Weights of a small GPT-style language model, trained from scratch on English Wikipedia.
Size: width 768, MLP 3072 ReLU.
Training: a variant of Adam for these matrices, 1611M tokens, 6921 steps.
MLP neurons of a small language model. Each row is named by its layer, matrix (up: input weights; down: output weights) and neuron, and shows model dimensions 528-623. Each number is 128 + 32 x the weight over its row's rms, rounded and kept within 0 to 255. Numbers have three digits each.
After each neuron's rows, "fires in" lists the words (lower case) most often at its 100 highest values on Wikipedia text that the model never trained on.

L3.up1262:094075132118149106135160150145124119155131117187105125121131141160140140142092126146152115103144178188088183136107099108117101069128154109117147176161130144114108142127153123109153121075117117151099124129156150156116136121140084085089099101096154168110094149128127130148119148148072139104
L3.down1262:169153186137139151098080083093121132120151100103157161128111138108096123142161117132128147107103080052145050130123123116132163152111133147139112113090103148133138119103118154119099136178131178124178115095079134112137107184105149184127189140128116103122179134107122147074110143091171108159
fires in: "on", "film", "avant", "21"

L3.up551:134164101101168133198145099143134023140153129165122048143130116158152119075071074109082117196104104101173145111152078163061102148121130100135070091138116130128100110144147143146120136096109036153122108149162105180066149197133149108141190105111121141122134131148113075204141116105112136116
L3.down551:097124196133105085063133175133101157118139105082079220159155177104126112156169179123142113095086138140107116151046145086198139047128151115132204154119099070154149167111107111117122149160140177105171177148117161060128111097078093140098096117142120171092122150147185174038132146132141185112
fires in: "that", "series", "place", "magazine", "town"

L3.up1120:142089122167164103139119109112098095117189136157099111163102103132124096134107125197126124150127124095067137203145133084113115141110154115120110144154115106123109196105100146127115135124140142123162189152172173106072152150123178089126129136184156123131060121157175162088057112120155169168
L3.down1120:134176139098071174114173147139144131154077109096158179139198124116120176070145140054114127143130110129171103098101148151162127144161127138164107101084153091125130068191087115118139148137140087151138119141082083140195124122146119152139130149077118127087138132117095077126180131143144095123
fires in: "it", "nrhp"

L3.up643:190109132092125128114131089144072137140130009157132106161127162145143145073147065165137117108144059160173112126139131109149115148088171150142122197181053097175177111166136121113141146123197075110136154127098117128103176179087138114124137110119125124095112102128111145105121072113113170095
L3.down643:091148100158148139146126150156179105105138255096127144129164121127125113178134184111109114124093157105105156113124121160105142068157103112125162058041201126126094146059103104092134144123090177141122090106191152125134104104192104167135124180147129130146167160149156074136142163132105103171
fires in: "for"

L3.up1540:097089090150170117115137172159178105123157154123121112105183092125094158130115120122154186131135099133095153133162140169195142179109135122105028177185215079090168142118120107172115085139190085100132093102092094084111144157105104135172148093128106085056149157113120116105112079125110139130
L3.down1540:131153164146119132134131056094097176067104087136132152151072164142177074141140102122093108138090168142183070109127114122098073078163100110199170087125103109139074107140152122102154159092130235149134146121167119133159111166126174088067140115131166150181128155150116170166124148156138118171
fires in: "team", "coach", "captain"

L3.up290:081103122174105101108127088129086125115125112156135201142154112101139140126132129094151144084146169077132161126092137150130137165118141135103146108127131137166117118123128153110147111127109146088078139064114163164160107092156184092149123146120152156106110160135086173096115091127086147105
L3.down290:137154134115186135146145144157136122148180122113134072100121176146124139134147100134168114132109073191134079096164120097148103133084102145134108104106139120110117167146126132156160101122148177156169130187176091124117133136124023203109143105134135127128149135155112073110128123097121134116
fires in: "one", "among", "either", "only", "objects", "wong"

L3.up2611:129130111163182121133130100138182186115139085158103065135120133134126144101139126131188128106070120118104164201105078144144155130124113089168050125086111148099148088067082123141084129125118097097164101091119090146128113122106099073141144136114154138145109132106108163090100070121122152126
L3.down2611:116118185130088083100143150136077070191116180129105169097089114148136052129123133119077117118145145141138113102117153117119076146190151195128194118208107113136074191171147110132226079135132143138158159151149152125169126166128136169168139118144144162109131137143121081139157162124144110159
fires in: "she", "her", "at", "states", "championships", "women"

L3.up1696:106103052106118179156183138143125138177162116164130089160131176217073093152056079149134140126095081132148109128176158109153131124114159115126111139142154135164183160121148139143107093128143125149162130162091084110163135161137176078134186126132095153103169085134142169103123091092097189134
L3.down1696:136148136121171136134136095160091129095105108100098163111145084060180130121208174115103123107156150136099196114119139123107130125129075106178162125140130140075077161197107117135145159114100220117111151091171164121109146127057106155103126129149126140134114202173117114102129177131152042139
fires in: "he", "microbiologist", "club", "medal", "liverpool"

L3.up1070:157114156145112177146159143193160118154144181143111079103082155137093099062192157111090086159159077093111143132117094159182133121111188106074100128143135116113159075119094118144182143092114137112125133088117160149119115145084161121093103078184109156077168100140143185164130126122132206077
L3.down1070:120133082096142079108138088085101095154100051100143185136194135089160145194071126129155178094121165156145105144121139114103139150099082122219134143121121141140141185093154133143129112195153110122099122169136107092141167131149068136138135148101148084142087139102137082075149100075106080185
fires in: "he", "she", "same", "they"

L3.up339:156083181144104128127151089096130050161143081117118069161154113139150113091160158138110131151108199138082141134151097124126117145115152173167128133110178180121107107181165108095099111095119096211138092173142146031183180156129130133108126136160100116127056110146117114120163129093170124076
L3.down339:104126102073168095137107144106153136103136137153142185096111149129144134156110067125146134123106104148157121101120136122099114080106107091103114143147080101077148164086106158148135155173131132091181124119131105192036087150067092160173101141109157145108191119154095125144095139116138161178
fires in: "two", "feature", "pictures", "three", "lall"

L3.up2921:127158075147144088131135138121118139165131127128138127184111084145129124118117161141110158138112115074116111138145089106123125120128108135179170152097127147095080123146118091104117107088200181110120123158152154068078099129095139097108182129121119170118091200134130176093115122125100151050
L3.down2921:132126108145119149123121097133127149090118146125165111092165186123134180186126115127160089130081129217114228104118140163125096093133141115110124135148132132208189116064111094152126158127110122137171128082132125183181138112111093156166103158073082067128158055140104121143145128145134149195
fires in: "his", "he", "him"

L3.up1555:111149150174131125127140149143103157087128042090164092174064170105137127132125090118105078131085124095104142097136124133099160165124149113108166097125149088112098114164115113147116155126152214204069127129150122199123168150122140134142128164153100095129192098114117070108143111128180149127
L3.down1555:154084094083138140130154107156119098169148191134108197164210089137118096115080172120140184121142106163134165172108150149167113110150126133128113126137121143131143159094172119108147102142126060091166104147081162044150088100123105081111143094103198163092075181111125181103108149091076114148
fires in: "which", "to", "i"

L3.up1552:109175130196116159158122144153170128131140143176167070168184097206132135137071136151118133113150147041139174155133080073102105145129116079102098080114140170143084177006122120089129102171110176102167106150127136147155146152118116157156092124118120124119220155145116138097118105085201180142
L3.down1552:136121161080155131114091161117104135146109091103061166093115135107108129118135095109140169130065132165158101128095125192124174110181128170179152165132087130170145088215127145158184123027131116156108153130125120127121121100100127121139156139170131105144114089153113137178136121145102091073
fires in: "2024", "2023", "2025", "2026", "2022"

L3.up2717:079086151166113139078145124132178098132136157094129124137151175087175151191118140178147087098117138104112167089173119120078103130115114151122120113063118155128122123126118117167135100144136150076079103180103141111119107116117119122125106090185065092113154120103147163144111174118141138100
L3.down2717:137194104055167139188125136087092153143124028150136128149106101121119118101122116100109131119147105156141104171080155147133162105176176155137162162157137097150116167119142114114158133101148120164199150092157134144116146149110099186125139151101166176173087166151109111131155141137123159133
fires in: "has", "2024", "2025", "2007", "2021", "currently"

L3.up2984:147154059120110133131164137169144078109113130169111145131117140105094162106136087025139153185104097089172108133164149158169143111120131145163110133144126177156154093115150145073141129136135114118134101155172127120138180112169152115176106104086135154095086153108128134108130126149058124189
L3.down2984:136107172133087153132120119074118144096120132124167105137118118174169114159134113187131093085153113152089122123100090110100131131118142077118138091126122110074110134126122071164107090113149155092128135118094138138111090140086092081075159167206135134117132094190140141143110111116189180090
fires in: "one", "chiefdom"

L3.up2887:074146117191114135158190114162152133081119092049114141186112126168205181167162134140099161113081178123122158115078155098154127090121128118156070083157146146144149125152052105156120156082114142148152190165101127111126116131144095088087129096134133099105168212118186113091110173139166152070
L3.down2887:192143124024143119113166146120114106144111166211120153090164129109084099147133139081178151123132067101120120117115069149157160150146137158051120101105098144100099141086177170112137087144153123123112118124141130140143123104145180110177117175147150166229132071075064110148096129165129087136
fires in: "two", "three", "four", "seven", "but"

L3.up1301:160138148060179141110107082142168051124132103163065079085168084125125087152071120139127103166112130150139152146131089139100150117121131128184072094215129135078129104097169107120149133111099085174148059141093117132110133127106125072142146151143118172084150139144148107147140235105076160071
L3.down1301:122147138147085127150159137129102181106109150129108144117113144159151145119135176144176088178180168056132154141151123095162117127154138129099123144071084120215156137130063196172113120143120174094133161143175153179171130139122146186086134149094096133129096117102122123106119080104134077122
fires in: "released", "published", "at", "films", "magazine", "wrote"

L3.up361:147089140165089139090140146115096112119140037182177107138077115084098070086104118115129182135146137196172155107100106141099102136118147197137147120202149145095085138127143133142181150119141076129106099072107171166081140162122095086098177178108116141095122143156114054085113073121150151153
L3.down361:118105095141145172144118094124184119144107142113081123085200119160119165151160145140122082113115110093108124167134133156160136096147101076123116123053131134156154117137148078154087091125132148141144150145145091124157080096114110145118109048160122137093109148107102161130158166147111111125
fires in: "his", "he", "s", "him"

L3.up2655:142125066107134190100156107132170110097159135125122119057172107146153189123127094143144134162079144125119207158222135169120133130112169123108066122137141143162148124132122124149132146131137158200123145133131156097191119157145116169127162073138107113126165160150133126106116194111143126117
L3.down2655:097247149127141105099156125122107105083125169161202102141124136105147124139128127072093112143117110126126089090138090120105134108138130136163218174129082168093101174148133193082137138116103123179150128168150134129131142099107115099176077145159143148195134063103133087080173139144126157121
fires in: "three", "two", "one", "four", "seven"

L3.up812:212132106187118112126126153180175110183119092105126120112144161071091125145127182172152176133128151101064114168155116123127101135073137125121086177127088102155071153130096076106158111065171121174142142180196154173221186110136119134080124140123133143139047177177223140126117140098109100065
L3.down812:105134091097134149164117073076140119077149173145131116097140106166220125107168073077126089069145078162169164139077144156110129129171135121160181109089138189134180105146111145142084113119127136135084064090085114115072113117104090090168137112149087135093153112112069160122161092127157108170
fires in: "he", "1", "boling"

L3.up1536:183086158152185102141180135175133086183133132172109140133124117104198106107109208116121110154201146109118105165154110082133141091112087149143156193103180123125071120127160127143120181159116162191115170130161172117098123116135138098093131152122148114115124184135130125132116137126097110141
L3.down1536:068144129129097151120106128104143162131141082072143122113109150137086166148141091160133158129073113166124167119155137176146100142150182092155077112159102164157169132141112128111122030136116076077115087121095115100131124127060077177160153111115126128144074067158086117121125138108144127120
fires in: "would", "way", "left"

L3.up1972:150170241151249090162162119098140093151160163115138129083135147167143159125162122159141123111101122135212126093148131110128177125121115102089149095132110219168124127117115142146143144093151170163102093158178096099173125105142099101193120118082147164110140069189113168101116150127092119116
L3.down1972:112079030129033163095097084176111204086077085140109115174146125076092127111087132096085117121119134125075163158129137157118085138124136119173105115137139043105144150131150100123122105145128125114170170110090157160108124127076113153104133147155133116149123215058141118150098095095145149150
fires in: "his", "him", "total"

L3.up831:119143079126113134147117149119157151071132112129150144180139099126118142118105102152093148090094119094107152149173118172135104106118057073136090135117140156124079130132145130126123118061131143084097147094106072121180108135165116173116130199159111158129147131175102115161171111093184101177
L3.down831:125109145105113152141116070152082092156084093113115124086137140148165172134132151160209088115154096134119115164120134115131128112140175189138128122161115114119151129078137083134136118201132160125161083132143198121063121120111162080142102050090119117112148191097142189081104157139088141150
fires in: "would", "which", "is", "whom"

L3.up2859:074072060112082141135130136169119138132153085187086153184121144109127086092103143081188115133137148189142137122101130147178103120127093076144121142134108189132161158143135141163150101121139102100134110159168125122120161158150111120146170083159143103115088195102113157119078103126121149099
L3.down2859:177154159142191145108063116097153094088117168066110054123157116147126179169144147149076114115102137048112154143127145140100132138116146149128143112127145063166108087089100061130129139145115193141139140104112137128151131114120150085102132186079144168150193083113159111125122109095115108122
fires in: "on", "later"

L3.up505:157074134149115061119118139147124129104144110115149169135123128114132125168080080179151181112148082134122136145123140083139125082118165132165109117118108138149230152068149108151106188101091145126118102127233107123155126141128122156129117133085166130129153135108124129123159121122146107170
L3.down505:117209152130111158144154083123099130099129122140107099110169116150130144114137165096110082112107149094152120091109143193099140173167062118064129145169157122109046113221120119102121082115136150143140134149063147139105140132155154095134128116206080137135130138119148108120108126120147177073
fires in: "it", "included"

L3.up99:111105144166150108132138078132207151155119075115133112088110113159119133081133114178185191121136149101170073147108072131174083110115133169186119119088124137130133151135131097155181140131167179187082127148124152165114149112106145115117100187154156117095129108190148089197126130090156129125
L3.down99:154129126082097128127120124109086076115104192137157085138162146118136170143092099099097116139147126156098235082135168131128130170137130099098117158153130156125140134119133149111091108071148123086185138092130124109070116195143081093141164087117134119122112188081125161017114154142114127150
fires in: "would", "county"

L3.up1334:112049098060125200132168118076119104101137128167151132077127123197146112085078070146179152133164160124100136135110088112150154112122128164143131086163114078163170084095125137189238202154063119105161082120157101112124103121094074127133126218195128118124121126167131112086134131139078103111
L3.down1334:127161151217116079148094084176165140127161128101103127134160074082139172159149172131099101149112070134157132119103202156103087155130150098153159131120105147098126178160142181091059037128145142166088165132139121170185144135159182134084112058054175137095132131161145153158141136083178215164
fires in: "later", "town", "city", "one", "stål", "bakaou"

L3.up988:144120218093123165152135135067137163107141108132095087076144087092157169089109126075063142091127148176063173071105132135089175122106124110131173172140114100102085162109115110130149102122102153100192043149142109145159101161144097146168141069132163101119136116117131109172158145141094112163
L3.down988:144149049148141139083114132183107092120147126151158147154065158140111081163142147176165120130170111126187111160153106111153125122105112146110100087107124137134139076169148100149127155135164126147083157106121133110119117084114156123116154215109062160166101168101117158104075098118144153105
fires in: "season", "more", "firemen", "pandit", "earlier", "whether"

L3.up79:124132148156159178038117166134164122101106078065123106136111135112098113122160152128136157150131093177085109168103163189093114125090110081150144182191137178112221100143166120129137117090172123142069114089140103139104137144131158076118075072064138175085069150128093107107067081115087152121
L3.down79:146147128109092102207151053141121115146140124146122165141181123162145173096075100109106116097121120114163183093145151105168101113153087157118087106056135131163053107109116077128111148180125138120173151137102090113208142105124075161108174220204105120158154091116109163107192129146148117137
fires in: "on", "award"

L3.up1655:201115104135150112087133131123185101224139086090120042108144132161114090146070151131146140141166139115139090132156145194105103145110106105143138150135151122080104165114158110080122150160132086148070100119116107097212133115138102141177198126156135133129124164105180162166132114124104178174
L3.down1655:113132132158113158142090113126100091072128111157144199113116125098146138129168075139105071106066131167084147120121130109144134075110137139132107113117124117151161112121115122157141122049157170104113172133118149146103122141151175133111127117123114095102125107176062109090099085117125083135
fires in: "its", "football"

L3.up898:167195117169175109099092126206110104154134101144168139131165104103129156131097153098131159137110147112102164128124118169152103111107145170152142147110122119129123127137060101125132088178111111156133096166139127130122110059155144153162157114172101120102118149147134086129127122152195169137
L3.down898:104128136106053142115137115115146141136164111103062104113076072135073099125139104147127148115119111144126072155098113106070120179108104092113149141162159116060139153121161154110131128111167156110123158094070148103151133124126053094100085146138176134116151129060195157129134200080099107130
fires in: "is", "running", "g", "total"

L3.up794:088105120220165122149142098176152105158133076131199178140167139153133123124102159182142125122080127176166133106141138177192172136134144123111045112090153147106133080086125105149181184113134118104117169119163113147158134116107083085191157189146169133132124143106161154074171135126124139127
L3.down794:155171165074138116124128117134093177096128126138079071109118083117109172121111085093109141093158141055101116119083073094062084095142098132090224158184100152122129121140118118137116068137125141148154099125113109134149131126146179165023107060118095143110161110138115122148088124120138173136
fires in: "its", "about"

L3.up2180:081116111152155174106140121148159165129149124139084117096183136108120095159098134106205101075133143096043150131120095104126121113117118177116095162104118180140089075131039129133187132134068134140131130156151099069150158191117156098136161144137134118023174101119127115174121108136092119049
L3.down2180:175150187091129109115097121192132056143159086143145085164108103141112168097106078109159163128107138181145120131110127157073162127108085158156160108123149159160151162146137077148117089068130072170130137164133119137147073072135093160140134128104133193220130146182082135115080100155173211169
fires in: "league", "team", "against", "0", "match", "club"

L3.up2236:132095143109164131136137128111172106143080141108119125091150086119172099158113124165110092163145143153153133138048071174135116124168078149128113167094094185159081110124099112100142102153107119154154096117149157128179101157159120116115171155125119112149080114168105129118123119122165113112
L3.down2236:145205155110133153107144123108116144124170118159126140114134135142078155108136134086122170039109120121119152141235142104105131140124162095141066128194138107125155139126149091150117168117135164107098188137105105133116133099102121140139094118133161151129144193093194156149148158134090188088
fires in: "left", "signed", "s", "mark", "wiwczarek"

L3.up2929:110108074050195128114113178097130144107127182182092116109069154165156104128133123141173121158116123113117118127150120106170140106141130076109049118131164135100104108158136102142084140090156202147135108146132082131170118097157162131177160063118166139112140120087154216119091161122168097135
L3.down2929:146142189178075127123119073130098106194115031129136160162179100102119150142097136105107151107157164151109172102100163173117116138123124194191220119136119104158125112105137154110180121154131091131141145080093150118127109152070092118098125173114095144109115106184104062151196096090122213105
fires in: "they", "groups", "format", "their"

L3.up1379:140146147124160089125150133161146182139120059128066107207159139126142095202110162110211135133084138116105112200127089118136101092120108132152134100086110101146151122080062104118123079107167162066102099167173059119142120110109115064077137103197136142105062158100183142157072153110109146118
L3.down1379:138117126136086132121116166120143097110186202146145099082122128100118183094130158098070122148098161139169164087143151141092124146135149151124132154167135078080080151114150131120173143132078126178126095089078187138126092070083098162159112139083072116141168123087101117085177120159094134162
fires in: "m", "hold", "election", "lead", "or"

L3.up987:102134110127116045139169103133128089101112142127132158127137147131151124125066150101092127138092144109156150117070157123166132108150147133125162135192115143156114109123119107115125157147138124068146198138119135104143141137107134119132138086122099198096075151196068112088125173112092151135
L3.down987:132086138116152167114128156170100124147110126141108076138104139144150116153244130145110120087128111144110145174160081166114131152103105157164077105024147110119128143123161067140162095094111159201103112100152167102090124098125115171094128128171146093135139107101200138189100109164122128116
fires in: "during", "throughout", "included", "such", "primary", "early"

L3.up2493:089157109122117166086159124112134135136136121088107166160118107128131143119110135134099113133106117158127114074132155137109159167116122134097072109128118125163102108108127115111151108089155140158162126113134130136109093090171140092093109163152093108102086118122149112112094122116161157060
L3.down2493:137058142115095129161075093104150141100121127154181109070121140127111124139130128163212156128163147182168122216165126110131113151111131112164206114118121121147170112138139143157109113161121116087088115169150108146134192131107140161135158102102183141120126158079127179124156125136043089205
fires in: "he"

L3.up2049:182124114136167133122108088102070157116144102109175138163094106177066139082136125172097110093098075099127190103118152162127135103113106087099097126156098111180177168083098144131109141178091117086182093097099145133169137104099157095125139130100126142124118083155082190120120134104117115138
L3.down2049:130139141116106135147166138167192131146139181139081153118132165088211127146085145114142115167144173147131060174159114098144078140136132123156176123102144166086098062196151103095151111043154154162090169128192107117095143180107117187152115097163144115135137191115173057141121140133128164139
fires in: "her", "women", "ii", "country", "emt", "great"

L3.up1226:117109108200101143154184104106104079124148067163065111101082131129123087096119136126149132131083129125200113110097140111104098148120127119182149155118126146107087107111094131119087160100117131134085174166135173134173187149134150168179175135101122166127158110118175072113119133112098113092
L3.down1226:170149115101122135092086098144165169118121173168149104161173143144142147132127126098105073130153126148090112128114098165135132116134084115104111120116161114169176132127153120137234087145139170115144057102132110131109104107111108108127099110131110084120088171122080186120182109139142149177
fires in: "he", "him"

L3.up1311:159142114104106147092122103127183125113148158122102130088127079179139092169118207063098110120109121130134196120119157085189138147091187126124114102137146131060147103146126095104133093057141091034239059173090102139123179121137094109047131163133159193118151131111103071126090132094166166134
L3.down1311:148148150117090146141158162130091098120125106101119105138129149094093163147136066172145117191117123110110094141160082156067086135127095132146144170131108128146147162093131148139188152187143135208057164099102156144137100173101188116165138078179085130128107101157169136100206133121111090103
fires in: "and", "were", "respiratory", "each"